MLP neurons of a small language model. Each row is named by its layer, matrix (gate and up: input weights; down: output weights) and neuron, and shows model dimensions 368-559. Each number is 128 + 32 x the weight over its row's rms, rounded and kept within 0 to 255. Numbers have three digits each. A neuron's up and down rows have the sign that makes its largest values positive.
Before each neuron's rows, "fires on" lists the tokens most often at its 100 highest values on Wikipedia text that the model never trained on.

fires on: "–", " to ", "amb", ", ", "-", " and "
L2.gate585:184144103142088109124097130167118153158164192142089165085128136160119141156089068164155088112069114168134057141086093145091156099106195095132162130162117128082119114098146157147142105137080139131098157121110118142127172177135201086121129162155128139136131059096101131109052149165152168141177107130137066168151068106125152120161129101090175147128155141130114120025143168131164150108097110138120130124091153155079164166108096127171157046145175141178102107130164144124138096051127127165168068165077130137123157123141132165123111100132136140095171186147109114070147164102063173142
L2.up585:146075122082166152174115097096097140188131130133093104109122159107090119137107106100124141126149158105127080083140124139120128123198119181096149073062109087191152110151150153121101121142127130206114140171151078108139163120121151148084161079209122147080141117169115144079150090109163120117110136054101109145109108129139125170141088154150136099131106098113182109120142143149127150148138141071085119178139165151069097081187166140137118144117133118081152113078156074116148102029094155117157101113205194127055082115106139081111165097134107118111146098076100106090170109172079159111
L2.down585:114051084126126113116088138156134135134166123136121104186134070138114090099130127091145094121154155095151184098125140115102130153144142180116144112097128073149191117163161088081146165107146165148191164059145093108114160140149151097125153118132135090093164061141111123083155101147112133101102145115062156138166157103147118105139089152089179190092104094173132062161108068119120123155115158086115140081122111159100133115126206047158146096155180118129109103152180117151165092074157131124170063092137171086113077166110091093203120143108136124093135151107086129100144187136096162173

fires on: ", ", "X", " to ", "A.", " oper"
L2.gate794:108124124171083126110097106151118201134131163154151111110197173129130135138136124090127159164141092088092119114112147129114098159119175101137154204145100170107175172085059162146117140177070126113136137059129146121082171128215161151096131102108081176043132126150147141151166148093090133065110124132121155128085149130155146110131137172094153102091158109106132130149098139175186144087106088144145163094104132116117129055132104140174133139181178098148157157128115125076081138133116108148132138131112097067124120067139205147112163135137068158143115096142108134130115155146091108107
L2.up794:120121107161091125198142084150102087154142113168154107161176081148133110105129150145102140136139127200115119072095116176094139117121119125105112127139119093154130055143191140138111098140129152111157148116141052142133120116091097108141151072155127140116153112157110108223095151138053124117066153152159101166128085174076162206142091136089151121161097127129159104148133130166123143175119146145100101115127110107095131118156160047093134176107173147146142086102139100117236099146116122093151102139170176096124108131161131146137129185002170091073159143131122104089098140137112091129
L2.down794:091112112177154127209110115143096099131145135149172137152125117167189109057062111149129143159092130122104119156171163159078135152144114134114076129138143180154176064105130152168146127143126113113142139097197072148155141140162145231138094114132137162140166076204136098182163083132153194098063159107102101114194068137119131117174147095116115138122129150158130124182091112172097094156099110094109180080118176154076152135094139118159155125143120057155121124079176117136170121123095104109138122045112201109144172098157171175090099134100158131158139077105123118100156124091165112102

fires on: ", and", " and", ") and", " –"
L7.gate445:139094151090086145087128154180122143144117157156180120163162076166045094109084177093175105123164114089136162145115103169123175097101117121114097125089150079182067104140114130191163086131172125123176163076141176097109130135134122170122091152120127152044087113102130129133092139067195132098127156163155089193076129109158074083150133093118123127134126145126130111152132163087134086122046127145156100140129101119141111182206157177126120099127227114109152112071127131171129131164167099118094156189104117146133130095188146136153130081141053107169105171120147125173162085108095169109
L7.up445:100100080124096100105113107196140172106119199144088041101112140167111105188123161149168119100138137119136135111129115148110135134123102120121098119134119109156101065175101105112156130152089144150100158133141098159100119153130176154106149028187111145108133126121130189099095104166145152121179095100142067151092137165128092130098118089176158142132139125090080180096159100139105153141110121123122083135172137102131166182127152121135102097144181166131065124112124099122173129180150134113156103145090130144075158133098158130153122146165167111178164133141094164094099055110128142080
L7.down445:133115121114169070182096085115137131100122094208169108091080126125145079117138136134131090168111155135255123167085184081134116108101208111110124111159150144137143150092191106092138131135103068161172137105149118122117193129087198126173098151101147117067115135106109112184112044159096116104111126127135146110103104102094144139156072132080130151099132157149114145147172125111136095087120122118066139148135128133141127158129112166229135109138128083106119105119020139186111127160126136122183101132125143164154150161119124165132172098149181082107165125140152165125088146154161120154

fires on: "-", " \"", "/", "–", " re-", "| \""
L7.gate454:125126175162097136110129134177109138103130099044146103171083119129111145090168068110131154122146122113108123089150130113100162068122161100074147096109150147087102114169111118121162115148093115110174111108143086000101135152168178135101143167083134162186135074185140121180109165171198149059166100205156129126130158213133106137096160137160113116129181113100079083114165118128102131143109135182126088107108140132169106092171091080128121166185113137117149120165174109135096087150167009141220148150130137101148108123167127122114192096122064127075153092144152196207167172136126154146
L7.up454:070129168123077131081082157130171125134096119168118120125117098121078121165098142157132157130148107161148125091171182142152136084129131160064116050097082098086081139112101144127210144160123140094118119131139154152136148151171129116169127167101147123112126091098216083153127148097110161098119198220110110133142170189091175154147174124097239089152155128123127129073138139101123065182120070120140115108100125090109163142158135086149147178151089146159133211200146175098130175043117091140160181151137047158135119138154167159129145108099158118125160147144087145139125120132096107120
L7.down454:105142101209160167191107072115102136107114121133131131146094130083053095176183144122128202181166111181129119125121181089131103198095118152077137095121155108107116083125123098074181161095071088111161177099127152143086144148140186022161177128115154184159157121120117133057097244126132098136163181183143150176125121097140094117081125147125139143079084120185118123105154144149134167133134128144119108174127148097093089113144173131083103101184072169108147166136105131071145101146122172154147057081110107076113135088175100168123173097038144097177140107139176140171162120179140105089

fires on: ",", "1"
L7.gate718:151064150144120189216070107108103208123097146121130100140116136166142173066126124080140145116132148117127144148116112151166153119099101100127109147114095157087134065088109118117165109116098131155086133129138094170071122156124073149106162112155102142091125100136177175092088109127188122178089082105112133151109067113134136155086147126065121125089101120166179048065085176114145094086119124170182104121096129117145161195112090132148130135140143074102088157111135095112135124127153077116107114111102151166140153079112151141098167128162150114151082156140126206127117211114120142139
L7.up718:075108110163131143152205090142174133145084171093144102072159164103136103121107091142157124150174125170148116142137161165125100164150066132177098168123142105111103116155134049106130048165146131071134095147146114120129145160143170095113165111127099090162081130083110086145113128150133083111147104082137151132078098107159135116084175200138098170184111184131152088158118091174147136145133218143122104070079158142132116150135150145134117144171149145126134089166092133138158151106100100115127133174126174150175131117126128155117014112154228116070170149131140161142096123174120067120
L7.down718:133160125104163163117072047145089182107135109127126135139127110105130117181136146139099173130093160106052145146178089134202150177094096132110110098153123123117160101077107144153139100122148087148062101112112127117131142160238092092138176122085051062126115142145142118125114151088052153196144127144122103126063083105080060118064082167076158114161136150137181163133095115112089110084141115136197086115149125134135210117184108101108095113143116123137099105174155088118107126130115132144138131080079120132100152105120096140127148142099131102146102131134124130170153123166172101144

fires on: "–", " daughter", " King"
L2.gate667:105168091139096162114054138110101131120095093118106165132170100123149120132180110117149080105147197125134117102124083149141093116068158082084103127110164106112197168139134146169159166139102077092197156199114070082101138098110190124128177147158148146101110112124061096140117101173095201136135158124150162115103105139159143129153140151165097144166108128131108118091146145124158146127092155160106138115091071132148160100162125086121111100123159142103055069132108114143147124133119126115080078136153124106173202145092121154102110139105096144089112151094129117163113113129089104160
L2.up667:080145167143108154142093147097110116076091091168161136192122112112117057111172128231142130144127144155098080143108156143070132118197142086122126011126089081066138108171132189163148110130101143115128120095140109132138146086128173135081114128097146159142128142100160131106116135135140154096134124112088084083105114120162142088111171162072120113143115055108116090139177110172190158158181072116136097111119148095124107053117169110159188100119153131021136139106126157069084105117163161136180139142154085113170111129096091089128162092099106164088101170121159090125166134101137114150
L2.down667:126089155165111097127150060109094141141099165106062121138103121186072170118094125135122160103157099127141085137135133106137131140111115169138141104089104155145105110151109101135050128085158158092141188154134117142138144180118138123085099149135136090160133126177202196174101114124080104127091108114149105171175096124136075077125133138161144135094117145113103139098106093160130093060155160148112193132074131147100134162134099141055098167089121113136127205101154112076150132130155121186095135141187188136102154127152112079144130118094181109151107101121136161114163106130086107127

fires on: "2", " was", ", ", "–", ", it was"
L7.gate619:136126131102197182114082207081134150115082073105107111115129137192152099120142176120118100174096187105103141118109171098152183096099156123148112112144081118134175168086080140117116182140094129130165151200148112107141115140120140113167109164132126130093183082106078093136196154150157204139105124109076148185123097149166208107184134119144134166123193159094128119129184171115135196124124121144156125173164141111112182132116106124145108120214167126084118112140110108137162091167100134151176125087100086167109154126102101109144106069161186095114156143128079133133115087135096142083
L7.up619:166120069132144118112109078100133139115090157102144098094105123130169103123128080142121149123150074140134115142114144127095092151151132156129103057122159188136123119157146104171154088178117130162199121147178054203151122156075146205062095143109126162116154104093114142054113146082146178185157111146147121153114139126207146108134087089133199189185095080151115136116150105148159086169133177120099189083181137153116166130199036121109152125148128101059053121131103191176172085103108147111091105110093147179147141126111095074153102093150137123103162102185096178078138109147108091096
L7.down619:075174055112121089116159106124103104113114155139080146137214169114115094120135131185191125104156157115171174133096168127116146125107092133075105099133162107115107134085094133142159092152207170133121152098121120152108093120119163061135121107109108108151115154086130150149098071115135108106128107137097125075153112112156124123116105077116128165111167156140158163168088151088097127149188184059105166112166105159077083196119208082193165126153159171132129154203122178168136130069098142133074139115134068107095107113108121065124083121120123159148164068095092126157138098158142101100

fires on: "–", "0"
L2.gate82:050159118138090084179080150151156095134106128112107126096187137144121142149102081095129070135116113097160114136187138158156151116083119130134156132096102102079156054144093182097166096119120119104134041192084080128146119144073137107083147169141118110085169092121166164135128123138078110197154136125108154122106140169168165126068153111149127103142142114144161158124123070137079114119095125156139100130132072118206077138163105143142123152073131139119113145098157097125150097123149066173123138098132169089048113108104169106103117112119081044095106087153147143163103166143091196132
L2.up82:144095130150194098131102153104107172144153077146129114127100198117092102075160123178091110138160081149157105131021138125132096137170124076120155133127125128131067150094156141132134060154095112162103157151191129134136126163149089151166112099151044107117175154139193134105162128115149132210158044099172090092169097080164130151125108140152086124078087097127141105131133145144138173170074116126107176102166192110069125095173128130072095111099174065121140127122115169101105118128115164160103112192103097110188099085155165099160179125081149131088111107096155151133154114162123108105
L2.down82:134034097173133165118176130138074136133149076123176125150114116158180136132132173109088190106139068153020126138044132073176136123117144149129149116124111143161110156171108134148164117142127174135153164138170141138176129120139051091129097099098176149125098084089207116160080171119096114088144178155157144163095074136188126124164117145084171113097131152136159187141126098166117086088153159094141089159163100139146134156106084110128120126158180159155170130109102129098155118173148125096163176130164090084131166097146085136137143114138085202161059147114144176187122164106151147093

fires on: "1", " |  |  |", "man"
L7.gate1097:174122109119066074131157174069135127122107082082148142159093137153144168077127147188139125116155106088102205144086102128154111088167167128157142158140128198167146111090131182104093148134113130162152111136097113144113168097116145163094166127102139156031127179137086160055112149186110093174141141132130206171110129130181168099164110153095148191087185129121123086164100151161160151125121122146090138127100152121154113117072093092127100116148111081106121115130097125123129112143116145108138132098086137115069122083122066063077139104165086127071157091099152080098144134044108125101
L7.up1097:160166138135171168070170097132164106125088196154099155147074153144144170131152114191127157165132140175147163140161144113121084105124159151100133118096129120132136145091150095142168097105138061121105131106120150119109105105149104103136102133066132152190115127166093057156104162112098093126091184044077136123088120149134130122116102209132157126138133132146148146069142089083129170086117168127153139112093162106146138110092111141175126104108134127135140115162105108129109201132162137117078160142124135101154072140110127027136101067090134060103101134117110146155128065146085095132
L7.down1097:108128134113162119116168169114075150156082129133097176087076094091145116120134138129137105190107160123082088096110151110179135156140143114103153106099126163082123087126150213142107084121100165129126109137137156132121212110087026159118126151186111108105129101064141150139122226113116089094169140103162189151124149120079145116084119072123161062089081057116151117139108186143152176118106164114149126142139137107151107147194119163089122109101188147080109153123125168148128088118119109158136208171134106135110161106126166127101105125151166129144131157175085087113122165142104134127

fires on: " to", " and ", " ref", " to ", " To", " Mo"
L2.gate1209:153110102114120106103121099181113053133169145158127101158155134113172160138106097139118088152133061114109095045114114153065123072099161140146075129108159102154117078118088168093184151092124100110077116098112201160115156155176148125208044135164118156109162123099088121138100172078100159115148178129043134178126122162066150152159172110084140124101190193130077051077170168070090146151121119172170177117170128138171165125126116139102152074165150078110066110098123180139055130075164135167111125148107146135140107156164134140089124130145160143096079158119149085081173115070111107102
L2.up1209:087152151171120121083165132169157102147139134112118113069137162126140077129119160113095148141111135138160070082127103148139200090110183120138125093099123149118087142152138139119162159094138143087075143167197112092124145145119126113133133132105120134131148154102181133144137109139154082149121146113151185130112112120096149158125127145172132120106182146133155117126191169082061151109093069164144102231138117132165112115115137106167071102082099190099149108105082129165109162091113136178143099135128127096143219098146143112138117138120196130188090156092150094126121095143120108138
L2.down1209:062083193120123142184129142138139143127138106108068075101127154175160150088108138071153146062088138169175139055082112132157164100192073161111148123116175127123106126130127126138155139162161111093161135155118139093125133119130174054127140130104128173116083098130118148138097000155083096104174088125154081093123140092154154154111103154146105132074142140062175152082104133109152106104151119137130120130127122161158069126168082118077107119128142156152177136174091081140156077112145091117120158192123107112156153144210121100172118137132145157165154108085121081166094143094096165127